Part of a small language model's weights: tied embeddings.
MLP neurons of a small language model. Each row is named by its layer, matrix (gate and up: input weights; down: output weights) and neuron, and shows model dimensions 112-367. Each number is 500 + 50 x the weight over its row's rms, rounded and kept within 0 to 999. Numbers have three digits each. A neuron's up and down rows have the sign that makes its largest values positive.
After each neuron's rows, "fires after" lists the tokens most often just before its 100 highest values on Wikipedia text that the model never trained on; "fires on" lists the tokens most often at its 100 highest values on Wikipedia text that the model never trained on.

L3.gate1331:484434449452542487417455542520476439527573484512504528517463536551445461486506520508440537520467439498489550430502516539502534427456408491443408502457415576436537472579573550459541546639435503532551413566480547480575422441488527481547506480515432515478455413516471509471619508566536549507550487469476484414516479432463538450549576566557495535534486472486436514555555525555477490426503571610558460502410525529527503471465482500473469529427409519484496513547459478530535486414502462536516475462416412474494500558447539506473500464525578485593556415510429506484409493392417383445604484594442434554402456532434566543453538481466529442515526328380518467492452481514492496546445460577485531494518430482472475500524509540512488521517395436530440462459376489517465459501501477
L3.up1331:591541461435548509518533475415448448544537502498553547529511467435461500470538465547481489487590480495577510552463428421423504432409564533512571429461447572489504564510408540538397517444540539553498472535565495529573470530444487460543449482475436609485457513477563566505418514490504555527417425600520415475475481457576484498512505490485497610615485540484591450429409514564473512509553473595496435524537559520413476480541489408441554537415491413453550421495578499450560458516489521515614533494544500491544356470457464413390558530517486579531455443606501500393455609510496560480521507491449491504438606446573494564471535506536498428478503433506592566517546495472492482421547533436477495540461543544462425454461449539498481513531412510466528559578480420449458495369487525
L3.down1331:514559424523557499364539519454476448558607519538626511503592507541534448475513558574557470461544445430493585443507511435533524415521486669501434474580491603504507468450526607508507533564447516582469512536483459413484469428418456571585464473450491517499484566472510431433508515494591546511524465456475387502509545513507562581611538516600514569529418508457450478543485482530520532468425569511545491508531473501556542454501506445539592531504487486531521529490466447567549530484515533476417452635428449396471539528501546528510583452550497549528485576505534582471447467426452412520451502583541508513537556469538556588472523571546571449533546483497586578451463533425470498466504560607555512503441407589458538483476518495534478490520406467469532557504517466496485430494469489
fires after: "\n", " ev", "-", ";\n", "C", " C"
fires on: "-", "al", " In", "_", "uc"

L5.gate1046:489488464526419491450530559479510557505573409502510429537523458450540577571541490414526546444479425459523530582503433565472560503580588516481519529460493531394527504562425534514534528594467592430500569493504445518489529420439419551526487508527530462523470572448545468465579559529552471398522504516380581510598521534518479455493540534486405513446485476574491477483545464531519540563500517524549464468496450530476542480434430525538500542400503495441571612440495489476368491506516547423540533476538451502525438522455474450398487519507437530494447536507543435436471560457516480442544559556457394490483557391442433560439452464547526581532535575555505430491514487455494438461515403517496550522519468441533479473440544452506429387543548416395518569500394485474469471590514521
L5.up1046:472525514505535425426487401498540534514458549511473486514480505528447478467443453417530497540549489652371555496486517406483460459514481477492418524514558446478450367534468481514464505457506581460496494499525438450472465452518595429482499507456560490493409527549479528455421567432522587547473506525432509483395526425459400534578405567505517342531490438492502447510444547522479539526459472575529442469590515554541507473502534517474456588557398546505516439547576464532587425560458553504528489541553500531406509464540425541548494514601484492432446523416588428530472528457529505534478497485595487433473477509427468512485646478498490513481522491526388519410442455456419536459476511388447547539487463518436459480420532474554562544415512502438529450484518578496496460539483497
L5.down1046:532525445472479504555482401441502565506506561542511458536526541450511528473517510427467512419507486510471551403451534517535402566559544611509455544492452355460534413505534461457523517618497542582497577455506559563380471407464484505449477498510472480456495424501498541570509583504516593569439414465409557521444525511437547521520418563420522484571481458563471426483450576529622558426487524582506461472467464520490522532521538455510455493513409511469493474498446443481515519541433506523515413474462507517407369562419579597509496516532507466458534458518494463511500542463479513483556575515543527506498443528489492544567582442460583500468521523541473553414593518424463523525535518466427500525501515540497488452544564486553497534488475546458560415544465545458495476510480516
fires after: " the", " as", " and", " a"
fires on: " ", " \""

L3.gate964:560571484496478437440538542449394519418535500510559499465414523576501435375455478438545483443571454445549523495555471437529471421435587528449468506518491498488504496462515491546517530524478476403513432552544486503429565581580463450522400496488546635437541419453623395490592497582500487429488589493490427448568463509573488530519507481474475546468459450512428542504510453448482452513519545550591570473571498565408503452547509536525485383461412489480493465470470566521423510547569606441495591460476520511421484492548564445542500462565495502575458525550390485518565594486529555576530547498484529518440491534516486550490467590581524547528470500523510512479380480471445564516501467522485468492434541478484520507553537488542511603457625459491512484490554500462554495562502549
L3.up964:500459411513487479414415422478515465455449463544482570501499493404552510534404528502418431581531548564532452445472550471441503491461489547583537644451520470540452476511606544547414537488515569541595552599390490479499561526464636457553512538466495378462498482517468518437553450478449482480485530493507545527580526498495514421541481537458506482496418493460526577584484529444485544515517513495473488518414466472448497468458390574416480434570505554476502577523402490444442567454535591529510505546506431501498459455578476537476547416445465414504515530428478488460481512498442516509577465430604539549476541560593359571479463526529517393534452466391547563401426457398423413536482452569500559530522566611487477495535459474488448530539534485469485458537521460525431520424452485
L3.down964:481546479388495523507485526434512550546441440423541501520643358475470454390571403490549511604490509486522545536484551461549444453461517490502503501462606437556454530474474486614542566451509435508462466549466449533539556534540380469493529561609511561499488516560446441467519460531439500469535478500491613539460539572499434500502552546448537486428431550522465526488599551497494466484559548511452539512473430520495523470527523483526582464624545485484426465473464518541461399496543525555489453485510448517454511476643433541469608483487473473495517525481516575425527437493552429458412460452460604471548462570569457520520349454418537470468491524486431461513460358533541380464445500455466484498452430497511513510538503456537506561486527475489495490491502502503504453453495526
fires after: " L", "e", "le", " le", " l", "r"
fires on: "ock", "et", "end", "ine", "ak", "ink"

L3.gate1177:464504505496432526527498470474493530525478520526546511443490499487489572525447485496462556421500468545468423448447522485625377550474516436575523506433563550435462388508432536436491483480380504494492546474530498438560452473434559555513387552407470419483533436497397592516424528557420524438478496428447554553471510515454514502426528557395438507556428522537535497493576520560483486453480506521338510507553455562530460471492489541481448553485443526411530459567525498488509517500591559473435471442560519631523513495563573470534482467493561527523575509443530509473552546556441454480547575510498502415450430463618552516483585491533413585467454459496602505455426430575433523490541505485454585457441494514522479538449503418534553562500534512524525531595417585505540526449520461
L3.up1177:487588456511557537639555553552461444462466505489494568485543440575529451537489422488503463539435531503511532429435492462453450507518496482539498470413479532530519504420472466470492518434469526439555512427521527513489527560467592490537512448495426518580446465544548561477511484448484575596594432495476537468418510511491535521454498419511391502493447497551594481515532457432560350515582504556486535466417442434464510576447547496451508483444569437441573441507557538487409430533543441516620517400557576526556575525414594482525522438603454500415545505488493477470506412458537500421554477520522500511482438514425539540543415522519547539591418488522447542419482504479573489585556567563373474595431476499561523563482479471428514479538523444566514590514520551551453519470476436
L3.down1177:551540500461524596468415515504587495475423484533474486495519485474542420410514566491600498547446523396572557550513503502443582515472453486528523468488501530616451476456546446527516563526511469539483510478489464444515428566527502442530620416588498490497523500547593568556495589584443572588605494600560453430445428558520465476467567459510435482436519495488557428417487537503511387550575502535470422412410482480590549491446575494481550435469574505496456528506515455489486517564569475481530522410551553535511574426461518508463449441635466468536502473447568553518569520484498456495516399499564471431527499492610581559382494474491544481461426524577492466520553606512549405503487531463485547446488506524541544526574532479538458442516489486514568542540510511548476456505548493
fires after: " ", " pre", " Har"
fires on: " |", "'s", ":", "v", "vious"

L3.gate1457:539470500493469534474532399448504545478388497496520479411441518533525442526524495488503451477597441522517517446515528505495466487551562484434476500549568548490481476573519535457496510439444516431541561566464474456558582405467557448468552462523465615552481433603548533585451617430464478447484630522531494555530523452506499490502502565520520577472483568514473476496474398533432519496549493517440507466452481458509609494478451507470400513474427520526576476383460630505469505527512461607530429525588435501527386562594434494508491558434494454475434511465472529561490498476471588391479542483515474577494495542517562483532477511532533432510495489430477553528514529535438525505592510455547507489496492563507513500487433473575496563558543530556536544609577518470544503470520454
L3.up1457:512486517500442547493482471540460542480461468482566563450455467457521415387563506512565432554488599543496474561444415495516493450505490522477425474551536475464517558590574494477513487444513527428506320509491457440382617484473464569486521407507480554515564533521573446444464522550551467470474567507554534543547599447513511416499508443422468519475585566524475539451441394558454482530518506459481528490617480521435560517505550467455566508553453518505490438470510481445514544545509427473593507514543500374514572398529511537529443535544432447520531437534556518473578507478521532551516467527506524394520501469466597568585454494489423517493515587515425502496434485488539490526488553449570503406490449521528447486427492521350476543522418557514531536451466491571508539564484564
L3.down1457:475476526520471463489493534485486518480503448550456568536505543487484437455526480463436485429475592486522491504543442441559471399493469446555440539508463416468502597486522476368541444574527466565498591553488575393482588563543516547425599544476476499464549467513502510526562505581556492453491517434521529471641484459483522550572500461489511489541450480524445520500518426512495496562486531407569615526571465524513471457577588512542515507560505492480498477455425454468540506555486493454527542560460515492608538352480568500478532505447469538421532471355509527414549455545488524518503451449500550380491503498564441620597453385474466464480516546527546506555431484573551491545458488507460574493532476483546528555430550540569446563550501529385587507439513440465469454609519442
fires after: " L", " c", " l", " C", " Bel", "n"
fires on: "ourt", "av", "ight", "g", "i"

L3.gate29:523515545425572461461493518506450466537574518471447482535536417504518534434478504455448402432532473449544492570624489425564517520437452526454544413461490552552510516440464423435437539546591478484417448431501498497471512462552473501482506510503543571433460502499507507437565483572503420481577588537485424464603433529502546484599451586471565514494506486535385484366435398551507497526430558469492538390495504499475537506524515434439524535412465547479526473442490413553436576454487593454500456517544413556468404625542509409465535424494575464557555592414451416515572501456425474561439490532559437545555386520533547481526488401497513445522469470620552457488495588524490477549517477547456543510470473470476521531420409416505547514509516434422578427513527424482532484555530518
L3.up29:446469515461468518477508530470473381427517485546399492568442454501490549480477580442511556480515560540518533572502460513531509483410530468526537567521530469577555482428395446454454444593597458515557491467528497443564417502549487427539416523481517509569563532534547437546547428460416468474534417509537534532556453461448519502509497543580451535474443395505472465409549417512523558510435430472593490476459531489457530447424566402538524487443463494484527505557407470474402454492472483503459412483486423433428444538466459489467449475506531541519526507437528457597506505464428509565592457429527543539541399539526472518455572423515564507475571535520575507498463566532517518454584482475501476431489566453511554460512534400600588562531503447420385478502471422472556570466522514
L3.down29:482447440522516434496444501464481391416495445584587524411484387525576481539459477472571558589480544456493482472456437470491487539529394447487508531525442485579448400440490423501547499560543471463540394593472461460526446425549422495509517456524561515470481523467450502521442625526438525586488475490427506455450467516495453476513474511513466474537586491483467525518529465539414551544486541516450478531570510444519564491577434455501495510509515497422599552529424468382489522503544541484473421529441465432648404492441406524537537511506450531380527562489533483547533470541624420498418452533451519550504527594544572556461510573463411512463553475473472472515352351521392496526547543534522512461496455516590445430520514516496492503446492474491494443491419483507473476385548408
fires after: "ir", "im", "el", "m", "ro", " Sm"
fires on: "on", "op", "all", "et", "ore", "m"

L5.gate1295:546589527508453513455561456513445483458475474530477555547466526462476515587497492461532510527487468491563484486461532533532533499418482509477564447501506481490491512466562479613530527564541529496500526617567470491534523480420435477478570539452484464509480562392455526574448570438454487493594504478518420385513417456470473502510476508487552494457499462502479490523492522545555515505428539511574625528555520507518592530454508567473530388537456495483529590558519428587370506507497414536488537473609476537461491429495523471474424537531610552511555460470475544436518484439507397508529459416632545479513496422537445436520486498576563374555555522398535489478469479418435582436503503619559513509521465396566468398590561478414520505476530491415503538430526367539455509500481433
L5.up1295:483472452497477470534532497419500422538517463474476373562516507534548547544392626476473592584502494494501537515448525508494517564507500566478502529379587454463413466586479443498485525495481521639541549513482450406545582469489445491507429553456539484439466511450592512521476575472513513494534490524549483507526559562455494490495485537546508518544558519552485568570465511495467445454417525502543563477520486490518500531362512457547447518511537377467577528512477507579436474494444508530546418502532401503461497503523473478564466490519563475444510450549469441506536432467507476483520486525527511406483436465483401436509532509498541418517599485480427548452441460413484509489513583571599487455470476424475475499398367430502483519476439436575592464507512475466492522512551646
L5.down1295:517449521496489535456499484548519497540432493592495389481505522319636475519500460567518529561514480469575495548471436523510479461582498435466432482529618452507474440451462443597554461519536486424540585491489598456498412528586452554452455443562550516511408543517520503500476524515565470436523431603457483508475444462547436535532514514477537563549553432522483326556390558525432614538558462489506563547523398494522580575423500488476457508482483530534489521552480504476550541535546579505540518500598514616579402586520417467529483416518471497541476537474439530548515535515563514580423539511511529602535503482441511553505446466471519631487555437542450460556450515458499493433585538490502492441479569501447541552489457450458523606591482517522501371408436541536548475529538427
fires after: " a", " in", "ur", " died", " the"
fires on: " ", " \"", " a", " in", "ied"

L3.gate1252:544448478497447501484614531524469469453361460530547478511498541468483440436487438465474597472512445477516530496434475573532538473485360513567465572534483552585562479468499538414498462497560466468463507533581460580467525559448544513449616548543429496437530598475451508484457422501580545516508446458526507387505470507472531672553436375558523500393547530448474636473558491708547488466511471394515450512466512454429485477520496520533447456366512499460514513538580412482512546545377432504478488517599473416484460483552473455584528509544528425490544463603464449522480468440481553465508519452432512437556517485436531437493395453461478491412527490507602489486458547527450543577469523436506487511490441552471496463501559497520456443556498479454507460445459463560442527484572539
L3.up1252:507574515495378432570573456498450496560503530536523518576508504515449450498571409477431424540469498516513483547574531497456535450535418529488466421503479492504482425508502634574485473489526466465537429475538564523524512584477513430538484522468440451579479478574394491500575586520537537572480484600450506546465425452470512499483474543501483431524510477437538443580393534509505554534518561475503556529497484594545664507556463380511477486456453582454476492513522512555525487551545445526354451519558479481452488504513518504484537515483463536348521534450477533573513432462515424532474537530486549503530600556471568522414502453492504490470442565566467460546446442527529513497563534452531538471453406457526549529514441608486508548477602494522460512455465599540459621543456582
L3.down1252:503460559570475587453573532540450514449445507472531509456501483456431476495492404512536485519562419458537509570509541500453445438569448456413489512527478518562498528485548506447488448459422540462420548375399519432579512389496494503536517492451444569555503485417459430458494542548418516472532406530507576540527396566513493442442442465370548458513539462524450528552514471485570548558521512495528395590523495596519491502546443549543462509419465456394471507413497478446512390543475533507441484485579547476571304519497519574481483469487475517555463480446475586545539520500423538516570491481552473507476559556388619436547564552582531437539498522566452504550473474504498543596542605496425453476488534526406444497501510441448416457515462461490467426543422479522477502473472613
fires after: " S", " G", "s", " s", "h", "os"
fires on: "ol", "ur", "ul", "l", "h"

L3.gate1010:538400515519443512480511535482509564465591507503522496380476492512512478536589550437508501459573527490520511465579457517423536590495481546523458446483571484536549469502458567482454535390505519543468512462441416571521402481621551489515451597422521464536440618440482575436486539484453463455463550472555457483459513511542440531576555527568468463412476495463557482567605437408480570497515644483586470517571517571639456426308386468525563548488506512568397520398478503511550493530537493501506482481526551578506497518511505532518581517509454438481514512420553445525356407406467463535439480506507485495487530553476613477546513483484572442505453466462531568436499538349490472488543530476477470434548522496461540440439428550496555517529558502392465500479498529592550526514478450
L3.up1010:545599480463523563419523539496492455493468566427497525464560525398476508471495491482499531564518480539452501444512493482420453523595464478554567352547517520519503487453526564625502421460582546553499460427569514482497468401559508428535461602421497416599431429477421536490396440469433437562637532489453491498572497419551505623468569501448529405499505535503496525512488442499564469525570501420420447523484620485545474520421480506498615488490483509528420546571613505488523476554479430590525534380474532524521485474583469466598505446439494476475502395502553484516449446497456468444420424483505436529530603524487499500530597465450484513436549393544430448456522401534505437534519517545535611451506532504475526522503441556469444581469609467441508571445522441491509396420485491
L3.down1010:453494419485569519537554521577541468481488544545527517507434416501535457482514503546473503551445400505513413406458485545507427531422492421536603481521499502431426537568399524439480507586540521465487490554605444430442516479545449486552449581530521503507474480546445567556519444533425420517539446463504536482481470565524473518531409540508527547543514502445597441490543545509493401620582489506547472351516500510531491594545443522529670515460448433538541509516497477506560478507574441521617474522501462442453421527445412507510486449487394465490499476518577509537576392466485468490496506548488445602542537478529546495444551521493408497515477530484501544481434543517577484515423498604527544484505473533645463426453506542462557449496540481547563496514617527358451469501519506
fires after: " Gr", " d", "T", " D", "D", "c"
fires on: "i", "and", "el", "ing", "P"

L5.gate96:524492593477514401399475503484558541450520470532524438513577502479474600566511463496552563608571482436498546540463533515472543506431476519488509540427479465419520523439527532500537470597476447567515458566435583620513591483573435493537504473553495368485523571422464521567515640622486467559493497601493518518566492547472465608466506554496488540549490485564498448543514430585537527551468506399508498406427484534461496558446560516476531477439397511409460474487447541477483466482440548520448486473478490439485508569492436565548602458538435605486543520521490404397509513619484495467477457493469577496485430532518423414495473432427510571485445516510441416428462448451599430442472486441534530476570545577546406514465599453543485559522490471563503521469488471525472479556484447
L5.up96:507552559497469561494514434513549539448406535488551536447577508513557499500485551569554416543540538605580495574509493579506597589466550518476432530446413514488504606488512530446446569500469554493535499415440499519467513526584510567515528511473436531452482523419508534479424525625462475584558517538423492494554551413473398529507529593453495495482538537507487528345515516414448509450452527564590459472510530579549538557429534486494454502518485509496528545559385467487510581529485508578554513573487447444457539537510452530507594491492526540554550540519490496564433451485493455548491545602447456438394482540541504524443443522463417505536507498523452469523484504470498512476450462476481492438518413503601444581438624536570468569478588510518498483494493478510485449448460504
L5.down96:514578549452491543542465463438491473483490419440506484490506482487579427447484537564512482516463555559556511586459488485559587617529623415524479480471434545497495543543586498573453474534546539486499534482533499515467582444459489552447557504492542542534443525445527455388478474500533555534659522462519481513437525528479483418491513548528467408498486552532609530482548550552552489559534517509502493538568477526487552483550550462445522436616475589594526541426529583472530593476477495476542448543425464491506505530596513472499483453490569471458443511480505409510472487480485405538516463563427583478457532524621593526488464612524499511488602508484510510523460493468426518502463493500426428539568348468540484485513560459518512552571505406424498412527510520486553471506504489
fires after: " M", " m", " a", " A", " p", " Mor"
fires on: "at", " met", "ad", "th", " Pat", "g"

L3.gate205:539477538474589502605515468542450501504413532552534476457477391518434602512508534433534486460458504547497421462483418408415429496582497475455487508493521530501497507551524404561533516500468533469412455508543595470581474569556506396460547557520555477449497548536553568519499421419519470474484485498459431508466512515539573525591580502442507525545495486508512493555530489585475511438518430566510551526416468508512455512441452394590532612480554554477588481405542435551555497405486529394528508521396489471463533449560492489553604536503514436481438498401461389479549523590507487484555546521443485512480441444501459462472508490556478416507509496473510526486515495465515514478419525460562469546447458565411515439447604452529615502521462421504484524464492553552484399517464586
L3.up205:524480500411461548469436502470434506429517457529469464470521538399506503542446471510572474504522451541513348534516523492425519557564437480567485479477508564462482501441507560514583513556506560487544480519508553543515506519503435524463504564567485487382494480514428520438471507563441513517460556473557496488436515491578527468493564552525525455560499583492486413415427449559496531488567432531431493549394471549552556425558529472468376629522451433530536520557472534486403412571584470509556465438445542433527518421472493469523533547455578448434431508543544488477505543486563427443559613480503520511553495403489454413512558532387434405512500478449580468653472503523433465574468525477515519596425499425480519551524519506404595515399467471618504500430496541514470543511523433
L3.down205:434579534507523449391477494435511494479476564500513493575532559477442411546428468469497477478518384477441475602555621485429470583491522465580508537454535548489459516445485543557461555556507454416565441483477521550507487464541497366538567484496498529558475556483487504430547484553428542573468507347451555550513446381563334557490504474434521496579489512544563501461595446455460424461450354496506507514457546445445510496464490573454513507427412498459522492480506477471512424478449486500494495524531438468494459374479400493469463444454464562591524513504477525456553477372559499556498622434423540500549538503434418466386489503560442449498496521433519544521441577482543415458391492568521392439463499549487501496488475462482463523438463479448526577528533423544514456579448517
fires after: " In", " in", " h", " H", " War", "op"
fires on: "stit", "ow", "arl", "ri", "fl"

L3.gate114:419523607473513498605440499520509613589521539456589428443412602460451503476474588509522465512482600502507512500496506486538611497540489544560431522503509520525524485526398435490514476553563553509489511494505535500447437498528469548525538484513532544529552561475448517473498513482609563555523453475511564413472486503497525501612416548447552528610418480555466562488518510511554361527431471552563525565458489542466461504539527464421486522531408529509466490434430485535491574470441466534455496445513560553466531546580535458484552565447551492544508568529504446509486529388546565457466504464567522542540465579511486563511484553443498446576565403478435586476373583526480479512444537453481492527412415483419427489517461533554488458544522545459598456534544479539543421457519631
L3.up114:453515475481470533588522481491422443524590533511557615476513584544484448488512432458523470473509460545537488487466415447538538538406600472453476498493491484588506449491520424552461379524454545535398466526576620569511501461543414449510614458514552565455363481528602495602426463521475537543391546459385462529539432525554480527462448568433529553481512396586583477455567502570599479499394552527499464539508424444502509496489570538589386499440456498528424461474443525586495531556481533546572527481552502553500564465553435545597516484583494517438564492455480578568503524489435482496486520504540381392465612520465460516519481490436511450495486401487500479482483548479430500493574514468577486489578469441528514437436520464469407495557492476460407537504536482434454477445544466
L3.down114:576458507488460531506528416418503495549497499497570419552482474560507434504600486504580502579512538501503499534538543483484515526489550515528556452552454471484511481511473433472603575418538496409561352500530525448452494461526548494486638556457488495430490463523444407527476518488486510502546448583515518467370428526523446512536500524491570568519614567458517457452490480473564544476519553508485520482419503560463487431501362529593521508505507528511500384393382439566515542422507490509529498469438469378469487511585564501492569485452518592559476492555451439440540545559456465533587449473557534327446501517611582485475414502553472476426476493522567431514454474467516523430506441512527519433576407454525530505578573521540465466497444502501455521527518516468482502515533434
fires after: " War", "ir", " sec", "el", "us", " f"
fires on: "on", "ret", "ar", "op", " II", "ree"

L3.gate1161:499515505550572547515565461536420512498485535538501463567494484494498506476557438556545447540600543567518456565385559472539475465445479525514498536532496530507514529392547465501474522638500516622520479509498482568454432538551535523466560559545459525378444478434517500520506424540516464400519456505506397546513450451417418594517448427450503469471528520555508503509556563502487551497560560580508523473459504485581484474449480479493551420519472539488516468468537478457568491566519557429463524392534581481558479451514438436419567507461491511592492550420469475503438518465596494496487458456470489465462404500513548437493503468455444550448527458521506515486553489504523385587667539427440429588488399533580552459531595469501541454391484514524490503508494449527392588535473496
L3.up1161:468540521624573523447492583449549499459527549495572595578528455451541452505550526530491544614506488444573483542557477521499569539477450502418534455589541469539466550503476545410464493455495480400457538410484494429471517547441469524565545549497514512542406508430483585488488551556598504484515483483430496464550474481482518566473506437470518468606490513506418453506455513526575360538372566570432571477505536581530547425409492485485531592445487452374434527571522458391546646413489541519520537480482450539404591498546529494682535460568443568409457554562470504514517516437404529521392536447505452475486555617506491486547509510461581454492496515512486473469558548520549485518553487447494388489607467463453483570450459474504565526483550551506500521490520465504495449490451508
L3.down1161:480525467505485491421501458495526514554534441478471580448497549435492489531518459470403541458557547553540516460466448584513600594462525600461522517449514424483499500511549531576584429498474529417552557533502577597507486487562507527550471514482520438543344473342450522510522587520567592502477471376523533471502603428512445494595533562537536493424536496465469518560574571501495453529508508445473473466542497516604479469474518470562594500506437431371474511516533497483526611457598489528563476538528513489549458557561364366445438478548499518518506523530514472561565459502489549451480463483555470629529495444520513556517418614508554511588478566479435577508478494514452404495519439533518530436505508508457543569503428401515498512525454506485552536536409511531549533552501467
fires after: " m", " M", " Gold", " sc", "re", "hed"
fires on: "at", "en", "us", "u", "as", "ad"

L5.gate44:492571568524421504394686439545493476441419554490534490488532456449526551430559478477572578599490575482463496534406484428568365584434448481529466442486551457430479498496482513531576496577605472520511503481492400572397537515569449426533583510576412518489563465465554476548490666477576546514461477485530490487489509526479476432434596499478462485494377565452500509490422479521466517482503583583445479478501593525503439513472572495498457521473508494449493505437502386520460483500409531405479520479518476524538457435550595498544529463545490523553555486466493479453466563473480594532559516517504415523515544526449516461566395468471572500449516490540463531540533624458508562515537485468387425488550490512483433495453517506449456482621504509493559421456533439508504542559497508
L5.up44:521400483532547460476451528489463537484544556586442606507575405567492496509344541392532452470612523458474470416427420477467453538400463539412469571504561417579520502453498530488581494553523525462460521474469488451540401505494627518504454537447544505444536461432474451503405406521503514506403485499441446484451448486370545511552495508482477436577432523477370459483478445607517478475539447484482551527555529442532566497636521518510501505552448559498498506543445432469420448564472478472487469499481541442452432564606612448494496541469447432505506393517515457497608496551554556491462482546428573481432608418529442424517470452445526526485462520538471479465509502524505448464465560573510483575500432554473418517437501504529446504492545496503484475473477412573521448574460543
L5.down44:508560485510597414519540605550499512509561482544546528485438470511500535496480511434541486412557577522474487489462520450463517500436423550436447445439520457468615616487615522483424532494535452450527508595495516544448511468446477447507465452478585478539539544526421468534498495630615576562541366442500487545460528500444503480462525557395585553438555548553517555522547433528490535542517517413490511492509521447469457499515580548539472562565479451420489499458512384520440549590430540515528498484555557583513555454517497509510583501405403552622515455524430472483565554456438474516513427463468410498497523460546395500409449455508585486501530462574503541486536537456505497469492484597489535554560400550514528483500411557549547481544536501446479460447514462447485483533534501
fires after: ",", " m", " al", " is", " Al", " g"
fires on: " s", " in", "ake", "th", " with"

L3.gate737:439468522471458470515499545601556528523558501646457484498533539505523581553468602403450485495561550523539506445468537489569438448478592447490475455507511410509507483514439561565555523584432425493485543429507505465420470452526445502565485509510521407476458545503523563600506594454586522418515565481414503510544593435550460468414450459511429560552595508501532454463505539509431535467544472471535468433508521480445520432520510458505532494466509400428489491507484519468487384546387464439551381581406475460485457511661513440536530507530493630446492474452429560431487449466497493498503520477437571507548510471487507397545527450457482557483437510570566588477535528497516544573581425434523575515512434572552485547499512534503504500416431459541516570467553488446433551477486462
L3.up737:451606507545511538524557520533526490557530526515482518442515482539519450419651448509516479505519470499519448541443488543426522544434496482505484498474461433411520462421539475508505426515466536441506502487520388536506538482400422465427500438527644472441576493551461446490510504431463545434614502450496519529455478440476472433469510511519642539438460465571474470515488456513424499502543523561534547553514569521517487443504592540452525600427422497558494506563480540465503530521542507416460588490481437436488497484599424505523435577459571522458538513549514551500440492505497501499534504521558507451543448498548604415440489491449470445508518444503498568564450519497492492497499519500488534491607507499485505504495557444598561628485406452461491514534530384523490492532452591
L3.down737:518546497574537557461507488516481431517498498487580537469460426562546435454436493535552499581428445566586415561497498531530605629510490525514570534482497450504510512513484493505534512467563460473539484471466397515479616523545549499485503533507475483498442471445508542495431442438417471557476491494435519525463501510474515526526418521596394560465462465534524520575575494476577477488461527550466494516445444594622460505555464475476612530455558463534619483487539559477514421458480536539409490524432429557425255572478517516501507545555498551529565522522475510427477516473503436463542557534481513429493523477554532509498434560577485532584566467449443506500428543583579487401479451470521485570515567495558524488575528466458473577465532436376515531520503414565544542476464607
fires after: " A", " Par", " the", " M", " sc"
fires on: "is", "et", " m", "st", "at", "es"

L3.gate640:506522456489569583510536529438528545491493465441470460525516578596521424506498539515542598527513465468553516422471523488551582419572461545477444525475465574444491516432519492487475539559402518525448445468488553432585552534464460446459513511588474441452558511463544450462490551466496504494513470502566500548463480453421536481530481443417377492429511518521455541447439518540554429504479584576450478462555476524386457453519493525556534486482536536432523478566508474507421500522565407484540415505567483365548553484510555593514518593462506548513437415478480457494547538627543552495625493529414476482534454482536546531517494501456435418450552526520464641555493524529542475475502483461464473514571434499520467511459486533559515449529494439515531526455599475399560457510442524
L3.up640:489527483481418569574593483526580488484491466518453422434529522474362483531490554502374581514441473464532469502485414484587458490538463469534584536429431577553517495514574428462453461525501511530496556586498490457512567570522510449527508500531513511424557485488513427489533493523552560524385521489431568569450475484557455541453481495436479432500427454546522536513558554533444496525541524536434458494438521505473517481499550482565512529532528599381484430547454531419458454580544606505528424471502497485472482588596592460467521565443519532435480539411569467534613562466470463579559551498524452409547409566421528534512453526498449483464513514485480578615574446507495543521505451533493543510548490550534490440539387500501476391520553496497413533537561527455490509527578505
L3.down640:480435530412479498513560501427571556512522567515424526412503527573601512634417618436480489443502490460501545527508503508571512590414478446454481533543509546484527558558569474411500494585579582525543547488551516468487630438439449461558488513566456436476509521486465449556586530555563536451471497383488490530488521478587422481492447519517474542474461507572462507523469622467577405543563523504473364513438530397514477511519525555498576527481528586596481495575512493467538512559518632484433499464511454586468432461515515508532544500525556460496475511480511565484469569481410477591473495436446484519516504503463494445571489631504507464486475556535557396522565444431494521506497507434428490508535549569600500487512424484449508503506482557572498537453548418545480503527484456
fires after: "hy", " T", " D", " Sh", "y", " F"
fires on: "af", "s", "ex", "omin", "echn", " |"